From a checkpoint of a small transformer trained on Wikipedia: width 192.
MLP neurons of a small language model. Each row is named by its layer, matrix (gate and up: input weights) and neuron, and shows model dimensions 96-191. Each number is 50 + 12 x the weight over its row's rms, rounded and kept within 0 to 99. A neuron's up and down rows have the sign that makes its largest values positive.
Before each neuron's rows, "fires after" lists the tokens most often just before its 100 highest values on Wikipedia text that the model never trained on. A number after a token or word is its count.

fires after: " |" 59, " the" 6
L14.gate307:54 37 59 38 26 52 49 63 48 31 33 48 75 36 70 47 46 60 53 52 34 59 45 67 57 55 61 63 39 52 64 54 63 42 47 67 47 49 40 44 41 31 57 45 67 34 26 54 45 39 54 53 48 45 24 49 49 29 27 44 37 29 49 59 72 45 74 35 58 49 43 38 61 40 54 43 55 49 73 43 66 58 49 43 35 54 54 54 18 62 39 48 22 57 46 54
L14.up307:69 62 44 21 57 45 42 67 46 52 31 53 39 46 32 61 71 53 61 54 52 53 71 63 57 56 58 52 28 66 59 53 45 35 42 39 44 37 78 35 59 65 57 54 40 73 53 71 39 46 40 43 54 62 26 57 29 54 36 43 38 39 49 46 52 56 28 42 50 36 56 45 49 21 30 44 57 51 28 24 61 50 46 32 47 51 50 43 45 53 59 55 70 53 33 42

fires after: " —" 21, " |" 20, "0" 14, " general" 4, "1" 4, "|" 4
L5.gate227:59 53 53 46 42 55 36 44 54 34 55 61 40 56 49 62 31 40 50 73 66 43 47 43 50 64 45 49 14 56 45 35 49 43 56 57 52 50 41 49 52 41 37 60 50 76 61 60 41 28 54 53 48 36 41 37 28 58 43 62 35 46 61 39 58 39 43 46 68 61 62 21 56 55 44 46 48 80 63 58 39 43 36 28 76 41 41 56 36 41 39 51 52 53 75 60
L5.up227:50 47 48 71 51 55 54 29 72 21 31 51 47 51 48 54 44 48 33 61 40 57 65 49 62 71 41 16 32 35 69 67 63 59 39 53 28 55 51 37 42 45 56 53 60 63 56 53 32 62 36 60 44 46 30 32 64 50 61 45 64 26 44 47 67 32 38 67 60 69 57 17 45 55 33 35 62 62 38 34 72 56 41 62 69 51 54 43 58 62 44 64 52 54 54 43

fires after: "." 30, ":" 22, "–" 11, " " 7, "20" 7
L20.gate181:42 40 31 51 67 36 43 52 50 64 54 47 33 47 58 20 58 56 59 46 57 74 60 47 51 43 70 59 42 52 74 51 47 48 23 29 60 55 53 40 53 48 35 33 39 65 41 30 52 54 57 56 42 69 48 36 47 38 36 76 48 49 37 62 44 57 52 77 46 19 32 46 35 63 46 53 47 47 53 30 56 61 55 54 52 51 50 56 66 45 45 57 57 57 53 52
L20.up181:59 39 54 40 34 63 47 55 38 53 37 34 65 65 50 60 56 38 52 59 72 46 57 38 69 38 49 36 35 51 56 30 47 49 44 55 38 60 58 70 64 51 35 59 45 53 36 52 55 46 36 45 48 52 49 62 31 32 51 30 54 44 58 54 44 47 50 57 45 41 50 65 36 41 73 44 40 49 44 35 63 28 51 44 52 58 53 33 36 60 28 47 65 32 29 41

fires after: "." 51, "2" 11, "4" 9, "3" 7, " ch" 4
L8.gate342:58 63 44 44 49 64 34 78 54 48 43 58 56 51 25 48 68 56 56 45 44 45 28 62 39 40 67 48 41 75 37 44 57 20 53 40 52 52 66 43 54 54 39 44 53 50 61 36 28 60 15 55 59 35 44 42 14 35 43 52 38 39 36 46 45 41 59 51 65 65 43 42 45 51 52 55 40 49 68 64 60 41 36 49 56 64 35 60 41 47 54 43 39 41 40 53
L8.up342:65 74 23 56 39 49 42 46 47 52 50 51 36 42 45 66 26 67 44 43 64 34 50 54 69 58 55 45 29 55 47 42 58 46 38 52 60 56 67 51 44 52 65 75 39 53 48 62 52 70 53 41 46 35 33 76 54 60 42 51 49 58 49 70 57 57 51 77 45 37 59 47 61 78 66 38 52 36 56 46 53 39 62 50 63 51 42 58 44 37 51 54 44 51 75 48

fires after: "." 55, " " 42
L14.gate39:61 57 46 45 42 71 44 63 41 40 55 30 47 59 39 40 52 51 45 57 47 57 72 45 58 41 50 60 45 58 56 47 46 54 29 48 55 45 25 34 72 39 52 76 40 60 69 67 60 65 43 51 26 49 34 49 61 34 53 38 47 55 57 60 45 60 69 35 49 41 51 60 61 31 52 30 77 56 36 55 62 55 52 56 39 25 47 45 51 50 51 55 32 37 45 52
L14.up39:51 52 27 41 51 68 65 36 41 46 60 58 60 46 47 55 20 48 38 50 17 52 59 34 56 66 47 58 46 38 51 51 53 40 55 65 41 48 18 15 60 41 72 40 47 75 62 50 60 53 45 51 40 52 56 41 69 71 42 51 44 41 49 49 65 63 62 56 38 53 50 62 41 51 48 52 58 37 58 60 63 44 34 60 32 37 43 43 62 44 55 31 37 30 68 54

fires after: " " 50, "." 7, " part" 4, "-" 4
L15.gate134:53 69 81 47 64 56 66 42 55 65 42 53 63 62 55 38 22 35 51 45 61 54 62 65 43 52 52 51 49 40 42 62 42 42 61 53 47 57 57 57 54 47 63 44 44 44 52 38 48 38 24 40 57 50 37 45 54 42 33 35 34 34 40 31 46 40 25 47 48 51 73 47 34 51 30 50 39 40 61 48 72 51 55 42 67 84 46 41 49 54 46 69 57 51 19 38
L15.up134:27 37 32 42 75 57 40 48 62 48 45 47 61 45 54 73 48 40 67 66 47 42 65 68 57 50 63 61 31 28 32 76 53 31 38 44 49 34 43 48 67 19 63 49 51 35 75 60 59 47 30 50 57 58 30 45 53 48 48 54 63 27 63 54 58 46 28 52 49 61 27 64 39 34 39 22 60 40 56 27 49 50 46 45 61 36 44 63 57 37 43 66 29 40 53 61

fires after: " " 38, "." 14, ":" 5, "K" 5, " CD" 4, " |" 4
L12.gate39:63 38 50 41 58 50 57 70 68 54 21 54 51 33 62 46 70 31 42 36 38 37 43 29 55 39 50 54 77 48 42 56 49 49 61 29 65 60 16 50 59 25 55 41 42 50 45 29 54 47 54 61 58 51 71 77 48 36 70 56 40 46 32 41 53 48 40 53 38 33 38 61 33 47 42 39 56 43 71 42 81 38 44 41 57 41 58 67 73 68 40 59 79 42 49 65
L12.up39:80 50 29 41 58 55 61 76 38 30 51 31 42 59 36 39 70 42 52 49 31 36 49 61 63 43 43 62 52 44 46 53 43 45 66 54 54 44 41 47 54 64 36 52 61 44 41 58 69 38 53 45 66 42 55 44 40 36 62 38 55 48 22 57 65 48 53 49 48 41 23 46 48 55 58 48 40 55 72 48 58 51 54 50 67 39 60 29 71 62 55 29 62 49 42 61

fires after: "," 67, "19" 7, " " 5, ":" 4
L19.gate253:64 55 52 45 59 65 69 73 39 59 56 42 64 34 61 46 75 39 67 42 34 40 43 60 48 25 42 47 50 35 46 44 42 65 47 39 53 43 62 43 51 54 34 73 20 41 44 52 57 36 52 60 31 53 47 48 69 36 49 54 31 50 58 50 45 63 55 42 56 53 49 56 48 57 33 44 42 50 32 69 61 54 55 30 49 54 35 60 40 59 34 50 51 52 31 59
L19.up253:50 25 26 41 79 51 56 62 20 58 52 42 55 51 69 40 41 63 53 50 18 51 55 51 51 50 56 62 61 44 53 37 45 56 73 61 60 50 40 34 46 45 60 57 68 47 37 35 56 56 46 53 38 47 62 36 60 47 59 42 63 62 53 43 54 55 41 45 67 46 50 21 51 55 46 65 49 29 42 63 71 57 56 52 48 44 39 45 41 51 31 49 45 51 50 51

fires after: "," 59, "4" 5, " A" 5
L14.gate366:41 44 55 57 53 67 73 50 30 52 47 38 48 45 47 46 46 43 48 69 32 52 40 45 58 42 35 59 51 38 61 44 46 45 38 32 56 65 50 64 45 59 43 44 54 54 50 60 73 70 42 56 38 27 47 32 49 45 52 52 54 26 57 63 74 50 36 44 45 61 49 41 54 72 47 48 49 57 63 38 37 37 44 59 42 33 48 55 48 71 43 59 68 70 56 48
L14.up366:38 58 50 39 34 38 55 48 26 47 53 34 21 57 53 35 14 38 59 55 59 36 44 44 56 53 50 40 75 52 49 49 48 46 54 60 48 57 54 35 61 46 49 58 54 41 45 42 67 37 37 40 43 47 56 47 32 40 33 53 62 50 46 54 58 56 31 44 37 44 47 49 70 36 47 47 38 45 62 55 49 45 67 18 32 63 52 74 56 46 50 67 51 74 63 63

fires after: " |" 31, "°N" 11, "″N" 7, "." 6, "way" 4
L4.gate253:55 39 54 54 69 63 47 67 76 48 52 53 42 48 75 45 48 46 45 39 50 47 24 45 57 45 45 33 59 40 43 54 38 61 45 64 34 53 43 49 48 63 62 33 45 51 47 43 47 54 38 57 54 23 78 79 55 30 64 48 61 43 40 62 52 60 48 68 47 47 40 47 50 34 64 42 58 31 50 63 51 41 54 56 83 76 57 59 39 73 60 52 40 36 21 69
L4.up253:42 28 61 50 61 57 43 45 53 30 44 65 50 37 38 58 53 42 46 45 51 44 58 53 57 54 48 28 54 48 58 49 71 61 44 60 66 38 68 42 67 61 40 41 39 58 34 40 51 65 79 60 35 53 74 43 53 58 38 36 39 28 36 50 51 48 46 48 58 53 52 47 54 43 49 48 35 42 69 47 77 42 59 44 65 45 59 51 56 52 41 34 50 63 42 66

fires after: " " 41, "|" 8, "–" 7, " (" 7, " |" 6
L20.gate277:49 83 45 62 57 59 55 58 60 48 75 60 54 48 25 57 49 42 37 68 40 38 46 31 41 56 48 32 61 67 60 43 37 67 38 55 48 50 55 59 47 58 60 56 71 45 54 36 56 18 42 62 34 54 59 59 46 51 38 62 37 68 44 47 70 65 31 71 29 47 55 27 54 52 53 46 53 36 56 64 43 45 35 53 65 57 47 45 51 64 55 57 20 44 30 47
L20.up277:48 51 39 78 57 47 73 58 49 45 38 35 53 47 31 52 42 48 50 78 50 64 55 67 46 58 56 60 53 60 46 34 34 50 45 32 60 59 69 26 33 55 62 51 73 53 47 57 46 46 58 50 49 52 27 62 40 33 21 49 46 42 48 55 36 47 28 51 55 62 19 38 38 57 48 55 37 74 63 53 37 34 33 51 45 47 50 64 49 77 42 43 58 56 51 56

fires after: "0" 16, " ESP" 12, " D" 7, "1" 6, "7" 5, "6" 4
L3.gate140:43 62 50 41 36 42 44 40 48 61 51 44 59 66 49 70 81 55 50 53 62 35 57 64 69 54 52 42 45 44 38 53 56 61 41 48 51 34 51 63 54 37 53 47 51 51 61 50 57 60 48 72 38 51 64 48 40 56 60 39 50 34 58 43 54 29 53 53 75 48 42 37 52 36 31 63 55 46 52 59 35 40 24 62 45 51 39 49 30 38 40 34 37 50 60 40
L3.up140:55 39 48 46 58 60 66 29 50 68 64 38 58 37 30 51 80 61 53 51 48 50 49 63 52 68 53 28 52 58 50 55 50 50 46 51 48 44 43 58 29 56 70 65 68 47 57 58 44 63 41 64 68 61 24 48 67 59 71 44 35 38 78 48 69 36 30 57 40 31 50 60 40 39 40 58 64 59 45 33 56 56 45 49 66 27 58 48 40 33 37 34 50 62 54 48

fires after: "|" 42, "-" 9, "," 7, " " 7
L20.gate84:49 57 50 66 61 57 44 62 37 42 48 49 66 36 68 41 58 49 43 74 48 61 33 51 49 24 53 51 58 52 42 56 50 40 49 53 40 61 68 41 36 39 51 27 70 46 23 47 51 41 24 50 34 49 61 35 43 48 49 61 33 63 52 40 32 54 43 40 54 41 49 55 21 38 15 53 58 62 49 44 51 46 62 26 63 69 42 79 51 68 73 60 59 56 52 65
L20.up84:53 46 63 52 55 58 45 45 35 69 35 57 50 49 53 44 58 50 40 31 34 43 50 52 43 41 58 50 44 61 75 54 60 39 38 65 31 42 46 30 58 60 51 63 48 49 58 56 61 44 40 54 54 42 40 36 73 50 61 50 29 32 43 45 64 58 65 53 59 61 70 67 72 62 43 58 39 42 37 49 54 46 57 29 55 37 50 54 56 47 29 48 34 60 43 58

fires after: " " 32, "." 23, "–" 16
L18.gate188:56 53 35 58 45 70 39 32 60 58 54 54 71 51 51 66 53 44 69 64 43 52 54 59 43 36 40 61 54 44 33 48 38 59 48 56 61 68 60 42 51 47 67 43 66 55 43 50 58 77 31 60 46 65 39 49 43 39 18 44 47 44 41 49 41 48 70 43 55 50 58 61 32 41 40 65 36 46 47 38 58 46 51 31 62 67 49 40 33 52 41 41 44 72 21 52
L18.up188:56 60 49 59 55 59 64 33 45 48 45 44 63 58 48 71 56 34 46 38 27 55 35 54 60 47 55 57 34 67 30 39 59 30 36 54 42 36 41 69 55 39 50 59 59 50 86 56 64 42 37 31 34 50 54 41 72 47 49 48 74 54 52 38 49 45 27 31 72 54 67 49 58 54 58 55 48 58 65 19 56 57 57 38 47 36 50 64 55 55 53 54 59 53 37 50

fires after: "|" 29, " |" 26, " Team" 13, " " 6, ";" 4
L14.gate92:46 63 39 41 49 76 26 36 42 57 49 33 70 50 40 69 50 23 32 54 40 63 29 67 54 47 30 59 45 54 44 54 57 53 33 66 58 43 59 61 67 38 70 37 65 47 76 40 51 35 43 41 38 60 62 33 49 56 29 44 46 41 60 44 48 49 37 74 64 32 38 40 57 48 52 53 51 77 50 65 47 41 62 41 64 40 48 24 36 67 50 56 45 50 51 59
L14.up92:62 57 74 69 38 61 49 40 72 58 56 72 43 50 49 63 31 45 55 35 48 57 42 75 55 60 60 39 42 47 39 51 51 57 52 44 40 43 58 67 45 49 19 37 45 52 71 45 76 74 56 59 40 55 35 57 69 45 47 59 42 38 48 13 54 56 35 58 41 41 47 35 42 38 45 43 50 41 46 44 48 48 49 42 57 46 59 45 63 63 74 64 84 61 36 50

fires after: ":" 82, " " 14
L11.gate61:65 62 55 41 56 66 55 24 50 47 54 28 46 60 37 30 47 72 67 64 53 42 56 39 58 71 44 59 49 73 71 48 49 31 49 45 63 46 43 35 59 58 45 70 33 63 45 57 54 49 50 52 72 57 46 57 58 33 52 49 51 23 42 62 56 51 50 59 45 27 40 41 56 43 55 52 73 68 32 71 46 41 54 46 50 47 36 36 39 63 50 23 49 68 43 59
L11.up61:42 60 53 41 50 37 58 41 61 54 31 41 20 66 62 42 47 55 46 53 27 43 37 51 46 48 49 49 72 52 61 41 59 41 43 47 46 46 54 35 31 45 52 54 60 64 46 43 50 59 54 46 29 48 55 46 57 36 43 62 38 39 48 60 49 21 72 43 57 37 37 42 53 32 50 46 46 47 42 56 76 42 49 45 50 38 49 49 46 19 66 41 36 51 69 43

fires after: " " 30, "." 29, "–" 8
L19.gate309:45 36 39 59 48 63 80 29 31 61 54 58 48 71 50 64 36 54 43 48 91 33 21 41 53 38 47 53 60 43 27 43 71 53 48 45 67 31 48 60 54 32 65 42 60 40 49 59 48 41 39 66 43 42 52 55 56 52 24 38 38 29 31 59 48 53 44 40 44 33 67 32 48 35 58 44 51 55 40 47 53 62 46 40 51 67 39 36 55 42 34 53 49 37 44 40
L19.up309:53 38 25 58 44 62 36 41 38 45 30 38 55 50 28 61 34 63 58 54 31 43 40 69 63 67 56 59 44 50 26 44 38 44 56 61 47 49 37 57 51 53 64 55 56 35 73 58 24 49 42 38 53 34 41 69 56 67 59 40 48 40 46 64 51 35 53 33 50 53 33 41 27 50 69 74 56 66 53 40 47 47 56 58 42 24 29 36 49 55 44 54 57 48 56 50

fires after: "," 55, " " 18
L20.gate117:62 46 65 65 47 50 58 46 29 55 49 56 42 41 41 48 54 25 71 52 18 57 63 50 66 60 52 40 59 54 48 66 48 60 36 48 51 61 34 46 59 52 47 65 60 53 48 75 41 53 37 37 49 38 57 45 47 46 45 41 34 28 58 43 44 77 63 37 39 57 61 61 46 24 43 53 30 53 56 43 54 56 35 50 51 56 53 52 41 72 51 40 53 79 56 65
L20.up117:48 46 29 69 37 51 47 52 30 57 48 32 46 35 43 38 35 60 49 56 49 37 46 46 59 61 41 50 72 34 61 60 40 45 40 39 46 44 72 24 30 46 29 69 30 62 34 51 34 52 42 46 60 50 49 37 56 54 64 54 60 51 53 51 51 43 40 45 55 60 69 39 67 56 71 49 67 54 73 48 70 66 66 41 49 32 35 54 52 56 50 61 43 62 49 46

fires after: " " 41, " N" 6, "19" 5, ":" 4
L11.gate46:57 34 49 67 69 60 57 48 48 23 68 39 48 49 60 48 55 51 30 48 45 59 58 51 44 56 44 60 60 41 66 52 47 55 32 38 55 66 53 55 29 60 66 52 36 52 73 24 28 34 40 45 49 65 68 55 47 28 59 60 48 25 47 28 60 59 32 49 68 43 43 63 16 76 40 44 47 57 29 44 49 44 55 51 58 68 58 51 48 54 53 29 19 46 63 50
L11.up46:47 62 43 46 42 42 61 46 56 69 56 28 53 60 58 46 39 45 49 57 58 38 63 52 54 49 47 48 53 50 40 59 57 54 50 64 50 72 71 58 54 56 36 35 58 65 51 54 45 60 37 51 49 41 77 61 44 42 26 37 53 53 58 69 17 63 51 40 36 54 54 37 65 56 63 68 33 59 42 54 55 75 52 46 53 50 42 40 33 36 52 56 52 62 27 59

fires after: "1" 24, "0" 13, "f" 11, "°W" 6, "3" 5
L4.gate165:32 18 60 44 73 51 47 62 60 52 62 72 58 47 54 57 47 48 67 31 36 56 52 49 52 48 62 28 47 59 53 58 33 62 61 54 60 53 30 44 53 42 61 51 46 64 33 23 64 38 56 55 37 73 67 34 37 31 64 36 46 56 37 43 59 29 53 50 39 42 55 67 36 61 54 57 57 45 32 67 41 55 57 35 33 37 22 61 61 49 63 46 41 64 52 38
L4.up165:43 48 59 58 54 51 39 51 56 63 76 67 56 30 59 60 65 67 56 37 46 64 74 55 65 32 56 51 44 51 62 48 41 52 79 50 47 64 42 44 37 61 60 67 55 56 48 50 56 51 64 43 38 67 84 34 68 37 45 60 34 63 34 39 62 47 59 55 56 46 51 80 35 35 66 43 59 50 55 57 28 33 64 43 40 31 45 63 62 45 75 42 56 44 27 43

fires after: " |" 20, "|" 16, " Total" 8, " to" 8, " as" 4, "==" 4
L8.gate161:63 54 45 45 48 54 37 56 54 66 36 42 55 39 63 63 47 37 76 60 62 38 70 54 64 36 44 66 40 41 58 47 39 59 43 31 49 29 57 54 43 40 48 24 30 48 45 35 69 71 24 24 50 55 49 53 40 34 50 70 46 54 41 38 56 64 61 48 43 40 49 46 55 51 39 50 44 51 65 37 49 70 62 42 41 52 53 47 59 51 48 45 61 75 38 52
L8.up161:33 34 62 70 39 39 49 55 58 57 41 45 49 60 64 54 27 35 78 58 59 45 57 42 70 51 47 31 39 54 55 45 43 36 38 43 63 13 53 43 41 48 51 58 47 44 45 37 49 64 41 47 36 60 50 65 55 33 35 46 36 43 29 30 59 53 46 54 44 64 58 61 40 55 53 56 57 27 51 30 69 61 46 65 42 47 27 73 53 57 47 61 53 36 42 31

fires after: " |" 16, ";" 14, " –" 13, " " 6, "|" 6, "–" 5
L21.gate24:37 46 62 51 58 40 55 28 49 45 65 39 48 49 51 48 71 35 41 68 55 47 43 57 48 41 52 52 76 25 58 63 42 52 51 58 49 52 45 53 39 57 72 54 63 55 63 37 48 59 38 42 47 54 40 73 51 27 44 44 25 46 43 41 60 49 41 68 49 57 32 51 88 54 39 56 56 62 33 81 09 21 40 37 51 40 56 66 66 63 60 52 59 44 50 52
L21.up24:53 46 63 78 41 61 57 45 43 50 58 37 76 53 41 49 28 58 45 75 44 61 60 50 46 54 70 52 41 51 33 57 46 54 21 49 51 45 67 56 62 59 59 57 37 58 62 51 50 49 51 57 53 49 57 39 48 54 43 39 56 50 61 52 52 53 63 74 89 55 31 32 37 46 70 50 57 76 37 31 63 52 43 22 51 46 43 53 46 56 52 58 75 49 29 35

fires after: " |" 46, " t" 9, "10" 5, " h" 5, "12" 4
L14.gate155:48 43 55 62 49 66 44 27 47 60 38 68 39 31 31 56 45 56 55 56 68 32 51 57 43 53 38 67 53 45 65 49 48 40 39 78 53 44 58 40 59 50 64 59 62 68 70 39 47 59 37 56 49 73 68 62 37 41 49 22 54 13 60 44 38 43 55 39 48 48 67 36 64 41 60 43 52 57 49 35 53 32 40 60 61 63 49 60 48 46 49 60 45 57 58 58
L14.up155:43 32 62 31 41 61 60 54 58 59 38 54 49 56 52 42 28 52 33 60 28 49 57 39 41 37 43 33 42 45 64 82 56 44 39 73 49 56 49 50 61 46 34 54 63 40 61 51 27 65 54 51 43 38 57 15 52 44 43 52 58 44 34 32 58 54 30 51 58 50 58 51 74 31 65 40 44 57 75 43 45 44 44 52 59 35 51 31 50 52 54 64 50 36 50 40

fires after: "°N" 11, "″N" 9, " ft" 9, " mi" 7, "l" 7, "2" 7
L6.gate318:60 38 32 45 74 56 49 44 42 46 60 48 45 59 48 55 28 53 35 36 35 49 45 52 52 57 31 41 49 40 28 49 41 44 62 42 40 39 43 41 48 62 70 48 46 56 37 52 26 53 82 78 41 64 71 55 68 40 74 51 33 32 57 62 35 56 29 41 53 48 61 19 56 42 64 73 40 66 51 28 43 68 54 47 45 70 72 24 47 52 70 43 36 55 45 45
L6.up318:64 25 50 59 44 58 57 48 45 40 54 41 40 29 50 49 68 68 65 32 43 49 45 41 83 54 30 31 46 18 57 55 53 65 38 42 45 68 49 31 49 50 38 58 50 47 51 58 40 45 70 52 49 55 50 45 61 48 49 37 32 46 46 46 34 48 49 39 44 73 46 50 40 46 55 40 39 33 51 56 57 59 49 53 41 42 70 46 61 53 30 32 41 57 58 45

fires after: "|" 54, " |" 15
L20.gate78:32 61 58 47 84 41 48 49 48 75 55 35 51 55 34 45 57 38 34 70 58 46 69 55 61 38 39 61 67 45 39 51 46 53 46 67 57 39 55 47 66 51 67 45 59 52 50 32 64 57 58 39 40 48 50 50 28 63 47 61 37 66 72 55 60 44 51 36 52 51 48 34 56 44 69 69 38 71 44 34 51 41 34 55 49 41 65 47 46 47 53 29 60 43 36 57
L20.up78:29 42 62 67 33 57 54 48 43 58 50 40 55 39 46 43 36 64 59 80 41 55 31 37 35 34 42 33 41 68 46 71 55 42 42 42 53 50 71 45 45 44 59 42 65 40 58 53 60 47 39 40 57 55 39 53 50 39 43 39 58 45 49 54 46 55 35 61 47 55 39 41 64 39 53 49 51 39 55 27 40 34 65 58 50 26 40 59 41 59 38 53 65 48 37 61

fires after: "20" 23, " |" 22, "0" 6, " the" 4, "19" 4
L5.gate294:44 65 41 55 53 37 66 45 59 47 60 35 51 43 31 45 63 60 39 62 47 48 73 48 64 71 56 46 73 46 62 64 42 47 55 56 51 27 54 58 56 50 57 62 75 65 54 45 47 51 47 67 41 62 47 61 50 35 50 52 68 49 42 46 30 54 65 35 26 54 33 54 67 62 60 63 65 66 24 30 32 50 58 33 55 59 48 70 31 63 55 50 23 38 50 54
L5.up294:39 43 57 53 53 46 42 39 40 52 77 49 58 66 54 48 40 43 58 67 55 43 57 40 56 61 83 45 50 69 71 66 56 47 40 62 40 65 44 28 30 51 23 48 42 56 35 41 46 61 58 40 70 39 48 45 55 58 54 68 57 61 48 52 26 65 56 48 49 50 42 68 48 76 42 53 47 67 38 53 31 60 68 51 42 55 54 53 54 50 51 45 52 43 51 36

fires after: "3" 25, "4" 16, "2" 9, "10" 9, " down" 6
L10.gate188:35 58 53 47 35 65 71 70 35 49 59 57 55 56 57 47 54 65 78 63 46 50 34 66 47 51 73 41 44 61 60 39 62 70 55 53 57 44 65 45 48 55 29 44 50 55 54 48 49 54 39 66 51 48 58 56 54 50 45 50 37 55 26 41 34 54 61 45 40 39 71 57 43 49 53 68 50 73 58 50 38 49 45 53 68 40 34 53 72 44 50 53 35 49 29 44
L10.up188:55 69 64 41 67 52 27 47 63 34 62 57 28 42 50 37 49 77 63 60 57 43 36 32 53 33 54 81 73 58 53 58 54 60 40 73 47 39 54 52 46 42 49 63 32 51 64 55 62 31 56 45 57 25 55 55 52 71 33 63 35 51 44 62 66 35 52 63 57 48 57 43 46 46 54 39 46 58 57 64 44 32 54 51 55 72 43 54 27 55 48 30 47 46 62 49

fires after: "." 28, " |" 15, "," 14, " the" 9, " (" 6, ")." 4
L8.gate59:51 81 33 48 46 32 48 40 64 32 48 53 52 31 45 58 59 40 51 44 24 72 36 56 66 60 58 44 46 61 74 60 41 49 34 51 49 67 59 51 62 40 50 57 50 66 31 27 53 40 49 47 34 26 47 75 47 38 34 64 52 32 49 50 51 38 48 40 26 60 59 58 79 59 45 62 30 49 51 44 64 59 43 32 53 39 52 57 46 48 39 44 41 62 71 53
L8.up59:44 51 55 51 56 50 32 31 64 42 49 62 64 58 70 45 48 57 46 61 46 41 48 63 56 64 46 66 37 70 88 54 30 51 40 20 52 44 60 60 48 67 63 53 49 62 56 47 68 50 55 40 54 53 54 59 50 60 33 40 24 58 41 44 37 67 55 47 58 43 70 71 46 59 78 44 36 65 44 56 67 48 48 43 39 40 59 64 57 51 54 67 52 51 48 47

fires after: " " 43, " |" 10, "18" 5, "19" 4
L17.gate261:64 46 60 24 58 60 47 48 47 30 41 60 33 50 59 63 63 62 40 68 46 51 44 38 58 48 42 75 63 62 58 57 47 25 51 46 63 64 40 63 58 38 38 47 51 44 57 37 56 29 54 42 61 62 65 37 45 41 61 70 53 45 29 41 72 49 53 18 43 62 36 27 44 53 51 39 47 46 45 40 56 47 72 37 48 39 25 53 51 42 50 55 51 63 74 48
L17.up261:38 62 52 41 32 30 47 29 49 31 65 42 30 63 58 65 31 56 46 60 54 52 62 66 68 43 46 58 25 55 45 50 50 72 53 45 67 41 42 61 46 43 37 50 49 68 59 72 46 51 45 55 45 36 46 50 58 46 57 67 65 48 58 46 65 52 67 63 44 50 45 42 46 43 56 61 51 70 30 66 42 41 44 52 41 43 30 59 29 53 51 37 60 66 21 66

fires after: "." 36, " |" 8, "9" 6, "3" 5, "7" 5, " and" 5
L10.gate174:57 36 39 46 49 61 50 42 17 47 39 59 69 36 25 48 43 66 35 67 36 46 50 50 55 56 36 71 57 55 52 53 40 41 67 57 36 40 33 37 57 42 57 65 41 60 70 63 49 30 41 61 39 71 55 39 57 50 37 50 65 47 42 60 61 60 60 40 46 56 32 49 41 50 56 58 40 34 39 59 47 51 67 55 41 39 47 33 40 52 68 57 44 52 47 49
L10.up174:58 54 77 42 60 62 51 23 37 64 51 38 67 47 27 45 50 72 44 39 63 51 69 46 52 45 33 70 55 44 59 37 51 57 52 49 45 72 12 61 70 61 53 55 30 60 53 28 49 44 26 52 33 46 46 52 62 37 64 44 57 47 33 41 55 67 62 57 67 53 34 54 45 48 54 64 60 50 40 43 53 59 26 45 46 58 58 63 46 57 60 41 44 49 51 47

fires after: " —" 21, "0" 14, "2" 9, "3" 7, "1" 6, " L" 5
L11.gate230:40 41 34 58 44 60 34 61 63 54 54 49 72 53 49 37 43 31 66 66 32 48 38 55 54 44 59 41 33 58 55 59 55 42 46 62 64 61 55 44 50 55 47 34 40 33 36 66 69 42 30 63 49 54 67 36 34 20 34 74 65 48 54 53 54 47 54 54 50 57 30 34 37 67 39 64 66 70 58 61 58 67 71 37 48 36 12 45 33 43 46 53 41 48 50 36
L11.up230:16 25 57 40 31 40 49 26 50 52 50 53 65 40 61 53 65 61 62 41 49 30 36 33 50 55 37 71 51 45 45 65 49 49 75 53 38 36 40 36 39 75 58 54 46 64 37 45 34 59 49 65 60 34 61 29 39 68 60 53 34 46 53 37 63 54 47 49 60 28 41 55 48 55 51 45 51 48 76 45 57 55 42 57 44 59 62 95 43 44 80 69 54 47 64 47

fires after: " " 91, "#" 4
L12.gate134:68 51 77 63 28 55 49 36 66 46 37 45 54 43 46 62 56 51 39 64 60 55 52 50 53 38 48 59 52 51 55 41 46 65 71 40 60 30 54 42 49 55 51 72 68 47 44 57 56 62 45 58 46 39 49 40 61 54 63 65 33 49 45 33 58 63 52 70 23 56 34 57 46 49 57 53 48 36 42 62 52 53 39 28 42 27 45 57 46 42 43 63 26 42 46 45
L12.up134:66 42 47 45 43 51 48 52 39 48 50 47 49 41 49 41 32 32 37 47 48 34 51 54 57 56 38 23 68 46 54 46 44 73 47 64 38 29 29 17 64 51 42 45 35 50 56 50 58 38 48 44 68 31 37 57 63 37 29 53 49 33 46 20 49 54 63 39 18 37 69 58 49 51 44 67 34 44 49 67 54 48 58 46 43 49 67 53 52 47 34 37 65 46 70 53